config = dict(
    n_layer=15,
    d_model=192,
    n_head=3,
    n_kv_head=3,
    head_dim=64,
    d_mlp=768,
    vocab_size=8192,
    activation='tanh_gelu',
    norm='layernorm',
    norm_place='pre',
    norm_eps=1e-05,
    positions='learned',
    qk_norm=False,
    attn_scale=0.125,
    bias='all',
    tie_embeddings=True,
    parallel_block=False,
    init='trunc',
    init_std_qkv=0.0229,
    init_std_o=0.00418,
    init_std_up=0.0229,
    init_std_down=0.00418,
    optimizer='muon_variant',
    lr=0.00515,
    lr_mult_o=0.995,
    beta1=0.95,
    lr_head=0.00415,
    grad_clip=1.0,
    warmup_steps=200,
    schedule='wsd',
    decay_fraction=0.568,
    decay_shape='sqrt',
    final_lr_fraction=0.05,
    batch_tokens=16384,
    seq_len=768,
    doc_mask=True,
    train_tokens=167300000,
    steps=10212,
    dataset='wikipedia_en',
)
MLP neurons of a small language model. Each row is named by its layer, matrix (up: input weights; down: output weights) and neuron, and shows model dimensions 48-143. Each number is 50 + 10 x the weight over its row's rms, rounded and kept within 0 to 99.
Before each neuron's rows, "fires before" lists the tokens most often just after its 100 highest values on Wikipedia text that the model never trained on.

fires before: " ", " the", " which", "2"
L7.up165:46 50 61 35 41 50 63 51 48 34 68 50 38 45 54 57 52 59 36 56 39 68 48 43 57 58 44 59 73 46 40 47 57 37 55 61 52 51 43 47 41 47 50 51 50 47 46 62 33 44 50 59 68 38 41 54 40 37 48 39 43 39 32 62 42 29 63 43 39 26 49 55 59 38 35 30 44 80 60 56 50 61 67 50 63 53 47 59 31 69 60 33 47 44 40 55
L7.down165:55 53 52 45 73 51 75 53 50 65 56 72 45 49 37 39 43 54 36 60 47 40 57 51 40 33 52 48 55 57 43 42 54 43 60 37 53 56 61 36 43 55 78 54 43 48 39 43 40 49 50 44 56 46 37 77 51 40 36 62 42 56 62 48 48 53 25 42 61 36 38 62 58 52 33 47 67 52 40 53 59 45 69 47 62 54 63 54 43 56 42 52 53 61 71 51

fires before: " ", "2", "1", ",", " to"
L7.up426:57 65 51 52 48 60 49 46 59 45 60 53 24 56 44 53 66 55 48 53 54 59 57 43 57 48 42 34 45 47 50 56 53 51 53 42 49 45 50 34 33 67 73 57 63 55 61 32 48 51 53 53 60 47 49 66 38 51 38 33 61 45 51 39 48 61 34 45 37 43 38 35 56 44 38 41 30 61 46 49 47 40 47 45 53 38 50 54 51 31 54 17 52 68 44 58
L7.down426:31 57 34 45 49 51 53 42 37 60 53 36 54 48 33 34 52 48 75 52 42 54 48 56 29 54 47 48 40 37 70 77 39 54 37 49 41 39 53 60 53 35 43 57 62 59 50 42 46 62 35 58 57 58 44 55 30 61 68 56 38 65 59 39 51 68 56 69 52 32 62 40 55 68 38 42 50 66 61 36 39 50 47 50 63 52 56 54 42 59 47 53 40 33 53 52

fires before: "1", "2", "8"
L10.up707:62 54 39 54 44 63 58 54 68 53 53 50 64 53 41 48 42 57 55 53 37 54 51 57 51 55 26 68 34 49 54 41 56 65 57 51 37 50 57 26 46 53 46 48 55 45 53 48 67 38 32 49 42 44 32 24 47 50 50 46 62 37 50 54 45 68 56 54 55 53 38 56 41 63 67 58 66 43 46 56 63 60 63 47 39 50 69 46 52 56 38 32 44 51 65 41
L10.down707:62 35 57 62 41 55 49 57 46 31 59 55 52 58 41 38 64 43 44 47 42 42 64 54 61 57 39 53 62 61 60 34 33 43 53 67 62 33 50 45 52 51 51 48 60 48 61 37 46 42 31 43 55 67 31 53 58 49 45 59 54 52 40 44 50 46 59 57 71 53 33 58 44 45 39 34 44 58 44 32 29 45 63 42 38 65 46 59 34 29 57 61 64 51 53 55

fires before: " ", " (", "-"
L2.up555:66 52 50 48 60 59 49 54 50 43 48 37 46 57 68 48 49 53 54 40 64 23 68 62 37 54 51 66 52 54 75 54 61 43 54 59 55 36 65 61 48 37 38 62 57 56 49 49 52 57 44 54 67 47 50 46 35 42 47 38 54 60 63 58 41 34 53 43 56 42 50 42 48 41 62 49 48 62 32 46 74 44 45 49 33 56 39 46 35 46 43 63 44 39 47 41
L2.down555:46 48 48 45 46 38 45 43 58 48 51 69 59 53 68 57 57 51 56 52 54 24 76 47 47 40 54 66 44 52 62 46 51 52 55 45 49 44 47 46 56 49 54 51 71 59 53 42 53 56 60 23 46 39 57 39 40 47 50 56 33 40 59 52 51 35 52 48 43 34 49 45 50 53 54 33 41 51 48 49 60 40 40 55 48 53 63 48 58 46 44 56 36 51 48 54

fires before: " ", "\n", "2", "1", " States", "5"
L5.up707:54 57 54 45 47 42 61 39 57 50 61 57 45 30 57 32 63 40 59 51 46 60 44 50 61 48 34 59 50 57 29 46 68 27 55 50 55 46 48 54 67 51 63 50 50 65 57 43 52 43 45 49 61 38 55 47 44 42 63 54 52 51 52 63 51 44 57 37 51 40 64 49 55 41 63 55 36 63 53 54 70 41 39 56 68 33 54 49 34 53 48 53 61 46 36 36
L5.down707:67 35 50 66 26 45 58 40 67 53 42 54 53 60 60 33 40 46 53 66 54 44 66 74 50 57 44 39 37 68 51 61 62 44 52 60 41 64 37 46 28 46 48 50 57 44 48 48 45 38 45 42 41 51 44 60 50 49 35 64 36 46 63 60 52 35 55 59 21 19 60 59 40 52 55 61 36 53 57 46 53 68 50 58 40 51 53 49 65 66 58 48 50 46 47 44

fires before: "\n", " The", "8", "4", " It", " This"
L2.up95:59 65 47 52 49 38 54 39 40 40 47 37 69 63 40 39 60 63 44 32 61 41 60 60 54 51 30 69 51 42 47 40 54 61 53 59 35 55 56 52 44 59 55 38 55 48 61 57 66 61 54 45 52 52 42 57 59 62 43 43 41 53 36 44 47 68 56 63 52 49 41 30 39 60 31 47 42 37 67 62 59 66 43 47 33 47 57 46 52 75 42 54 53 65 44 46
L2.down95:68 51 58 63 38 39 40 42 41 51 33 46 50 52 47 54 57 51 42 45 65 48 44 49 43 60 54 51 54 39 61 52 58 38 62 78 50 43 54 58 51 46 34 44 46 26 19 49 67 47 41 45 47 41 41 64 52 60 61 55 33 51 42 47 49 64 40 64 58 51 44 42 35 49 33 42 36 39 58 48 42 51 60 67 55 52 50 59 50 46 47 51 70 53 46 57

fires before: "1", "2", "0", ")", "9"
L7.up51:49 42 54 52 64 71 56 55 31 57 48 56 36 39 54 45 51 72 43 59 49 66 42 55 51 60 44 53 65 71 42 45 51 45 39 41 34 55 59 54 57 51 47 52 66 56 55 46 40 59 37 47 51 61 47 65 43 35 47 26 52 41 36 48 54 44 60 54 50 56 50 36 29 66 53 51 45 54 43 62 34 57 42 43 46 52 62 49 46 39 64 52 38 50 44 52
L7.down51:57 52 51 56 56 48 54 42 32 56 35 61 45 27 57 67 37 50 49 69 67 49 51 43 46 59 64 46 49 34 32 62 51 56 32 63 51 43 50 62 50 70 40 45 47 46 70 55 55 45 50 47 45 40 72 46 66 55 58 52 39 55 50 58 48 50 54 63 52 40 63 53 49 50 68 50 69 55 53 44 52 61 41 64 59 49 46 43 42 46 28 42 57 39 54 64

fires before: "2", "1"
L10.up54:60 57 40 59 49 50 60 66 42 51 52 47 39 49 70 45 44 36 55 60 45 25 37 67 61 51 28 52 51 51 46 52 57 47 63 69 54 37 63 41 45 65 53 25 58 52 58 43 52 44 50 42 49 50 46 54 72 46 35 47 62 33 44 36 53 63 69 46 55 50 39 45 35 39 57 54 43 63 57 36 36 66 53 50 45 54 51 45 53 77 65 36 41 40 33 56
L10.down54:44 50 57 59 38 52 48 46 43 35 53 48 59 49 46 41 66 52 43 55 56 53 45 54 71 48 32 42 40 48 42 53 30 64 35 51 35 50 28 62 63 49 45 40 75 71 43 45 43 53 45 44 44 56 33 50 68 42 65 50 52 56 37 48 61 54 54 52 49 45 56 53 53 43 50 56 50 59 49 41 59 71 61 52 44 58 25 57 45 54 54 54 52 45 48 48

fires before: " |", ".", " ", "2", "–", "0"
L3.up371:57 42 60 43 44 59 30 57 54 50 56 33 37 60 49 29 47 47 55 59 56 66 68 38 37 47 46 55 50 51 53 52 58 22 61 46 56 62 44 51 40 52 47 38 37 41 53 50 38 61 51 53 48 50 45 53 51 40 67 63 56 47 56 41 49 34 52 35 55 42 34 50 56 55 48 48 45 45 56 40 53 31 47 51 53 44 58 45 37 46 56 54 36 43 38 39
L3.down371:50 48 47 59 49 50 47 55 43 62 53 53 48 56 62 64 54 58 41 50 65 53 54 58 45 39 28 52 41 39 64 61 36 60 48 52 60 62 62 47 38 50 49 21 54 47 63 51 56 45 57 52 61 49 44 66 59 41 61 54 48 39 56 47 44 37 36 47 58 48 48 47 59 49 34 44 50 53 44 53 46 44 58 38 47 56 53 31 59 36 40 60 48 35 70 50

fires before: "\n"
L6.up104:51 46 56 56 53 58 47 46 47 30 30 51 62 45 60 47 61 49 62 66 51 48 42 58 64 51 55 58 54 34 34 38 51 57 47 67 52 43 75 62 66 56 40 41 54 54 31 39 47 46 58 66 41 51 48 63 42 48 63 53 48 39 62 57 64 68 54 58 51 48 43 51 54 35 50 39 60 60 67 54 51 52 43 55 55 36 23 60 40 54 52 56 51 60 41 52
L6.down104:52 54 41 34 47 40 67 47 30 41 44 40 41 62 34 36 52 43 43 55 56 43 36 55 38 40 62 55 50 57 61 55 46 62 40 54 59 61 44 64 46 47 43 39 41 63 38 54 48 56 54 53 65 31 61 61 57 49 51 58 46 57 50 58 56 54 64 33 49 43 61 37 44 41 57 47 44 49 39 44 54 52 64 48 36 52 58 46 65 65 47 46 49 38 50 52

fires before: " ", " |", ":"
L8.up102:42 43 65 53 36 73 61 48 76 59 48 53 46 29 44 74 60 43 41 37 54 62 52 50 69 53 48 45 56 56 47 40 53 56 39 49 56 54 59 50 54 38 42 70 62 37 41 43 44 54 51 52 38 42 46 49 25 55 58 59 44 30 49 59 62 56 67 42 46 45 60 43 63 58 45 49 62 41 51 60 61 52 59 52 61 62 29 62 51 59 41 32 52 60 67 55
L8.down102:50 56 32 31 63 40 46 39 42 54 24 58 68 59 39 48 53 50 58 45 54 51 68 46 38 65 72 19 44 50 42 43 46 69 60 54 53 40 46 49 59 33 50 39 38 74 50 55 60 63 52 47 46 40 46 40 60 59 38 65 41 49 52 45 56 47 54 49 51 57 34 43 36 59 54 39 43 58 46 43 47 39 54 44 56 51 44 62 53 45 63 47 35 53 40 58

fires before: "1", "2", "\n", "4"
L10.up399:51 50 46 65 53 56 33 47 68 49 40 48 63 53 37 45 38 62 33 60 34 59 66 41 71 46 41 47 58 57 52 43 62 41 65 55 64 58 49 39 62 42 77 56 49 55 48 44 53 54 57 66 63 52 51 56 43 35 48 33 52 54 44 48 45 68 45 51 47 59 43 65 32 46 27 60 58 51 54 47 56 48 50 53 42 50 51 60 45 50 53 30 51 45 44 55
L10.down399:48 44 61 44 33 41 38 53 25 44 56 53 49 44 74 48 59 59 37 47 32 58 53 50 48 49 51 57 63 55 68 57 47 45 55 59 39 29 63 69 40 52 40 37 63 53 74 52 42 59 49 28 61 48 49 43 56 58 63 56 56 46 50 50 43 46 40 58 45 42 47 43 52 64 56 41 38 50 45 52 38 56 48 69 52 54 51 51 39 46 63 43 46 28 39 37

fires before: " -", " Silver", " W", "1"
L10.up747:53 34 56 54 74 43 50 60 38 54 72 49 27 48 37 28 46 61 47 54 36 48 50 50 72 53 56 49 34 44 39 55 40 52 43 59 43 54 38 57 53 62 54 54 47 44 55 57 51 65 42 41 51 51 59 54 41 33 30 41 44 48 61 45 76 75 43 55 44 62 51 52 65 35 51 53 66 56 52 60 49 55 51 61 55 45 64 56 54 52 58 60 51 41 37 55
L10.down747:58 52 44 45 29 41 37 59 52 53 46 58 38 22 68 55 62 42 40 53 55 56 55 47 56 54 27 55 61 35 48 45 60 65 64 53 53 45 49 48 53 42 03 50 67 69 64 52 60 55 57 48 39 57 37 51 64 50 58 64 60 44 46 48 49 37 24 46 52 55 49 63 46 48 50 55 53 44 47 52 56 65 41 49 55 49 38 50 53 41 51 55 46 58 56 55

fires before: " |", "==", ":", " of"
L11.up274:58 37 59 71 55 54 69 61 60 46 41 35 56 46 48 53 68 37 52 60 57 56 60 53 58 47 42 49 48 48 52 51 47 52 52 48 43 51 34 43 52 39 32 39 53 34 59 48 45 38 35 71 62 58 50 55 49 47 32 61 49 54 53 45 46 36 58 65 49 29 52 51 49 30 39 40 46 62 55 82 54 53 58 50 63 38 39 60 41 47 42 51 31 58 63 52
L11.down274:63 42 48 44 68 37 52 45 43 41 49 69 50 39 51 53 54 35 47 51 35 64 70 48 69 36 55 47 46 54 48 57 71 39 57 41 48 46 59 39 45 59 41 55 31 64 42 78 58 39 65 54 77 64 60 45 42 55 63 55 51 50 38 38 45 46 50 62 50 54 57 58 35 35 50 41 55 51 46 58 48 65 45 54 51 71 52 54 38 34 69 57 37 54 55 39

fires before: " ", ".", " and"
L10.up519:58 45 34 38 39 61 56 39 56 43 53 35 43 30 57 61 62 65 45 57 59 45 53 35 49 45 41 43 41 50 61 60 49 39 59 46 53 51 57 52 57 35 56 69 64 55 55 48 53 63 46 35 56 27 58 51 32 44 45 56 53 62 61 49 53 42 45 43 51 50 40 30 65 50 72 44 44 38 42 51 55 33 62 52 33 48 47 43 69 48 41 61 57 48 53 46
L10.down519:50 35 59 46 62 33 36 51 73 41 36 75 53 63 30 48 44 37 34 32 60 52 61 57 62 65 57 50 67 47 50 55 64 42 48 63 51 36 59 69 53 48 64 58 42 38 40 66 41 29 54 48 41 50 44 40 48 56 58 35 51 50 54 46 42 64 67 60 63 53 41 42 53 43 48 36 41 48 45 49 47 67 50 67 45 51 57 54 66 49 46 53 34 55 51 49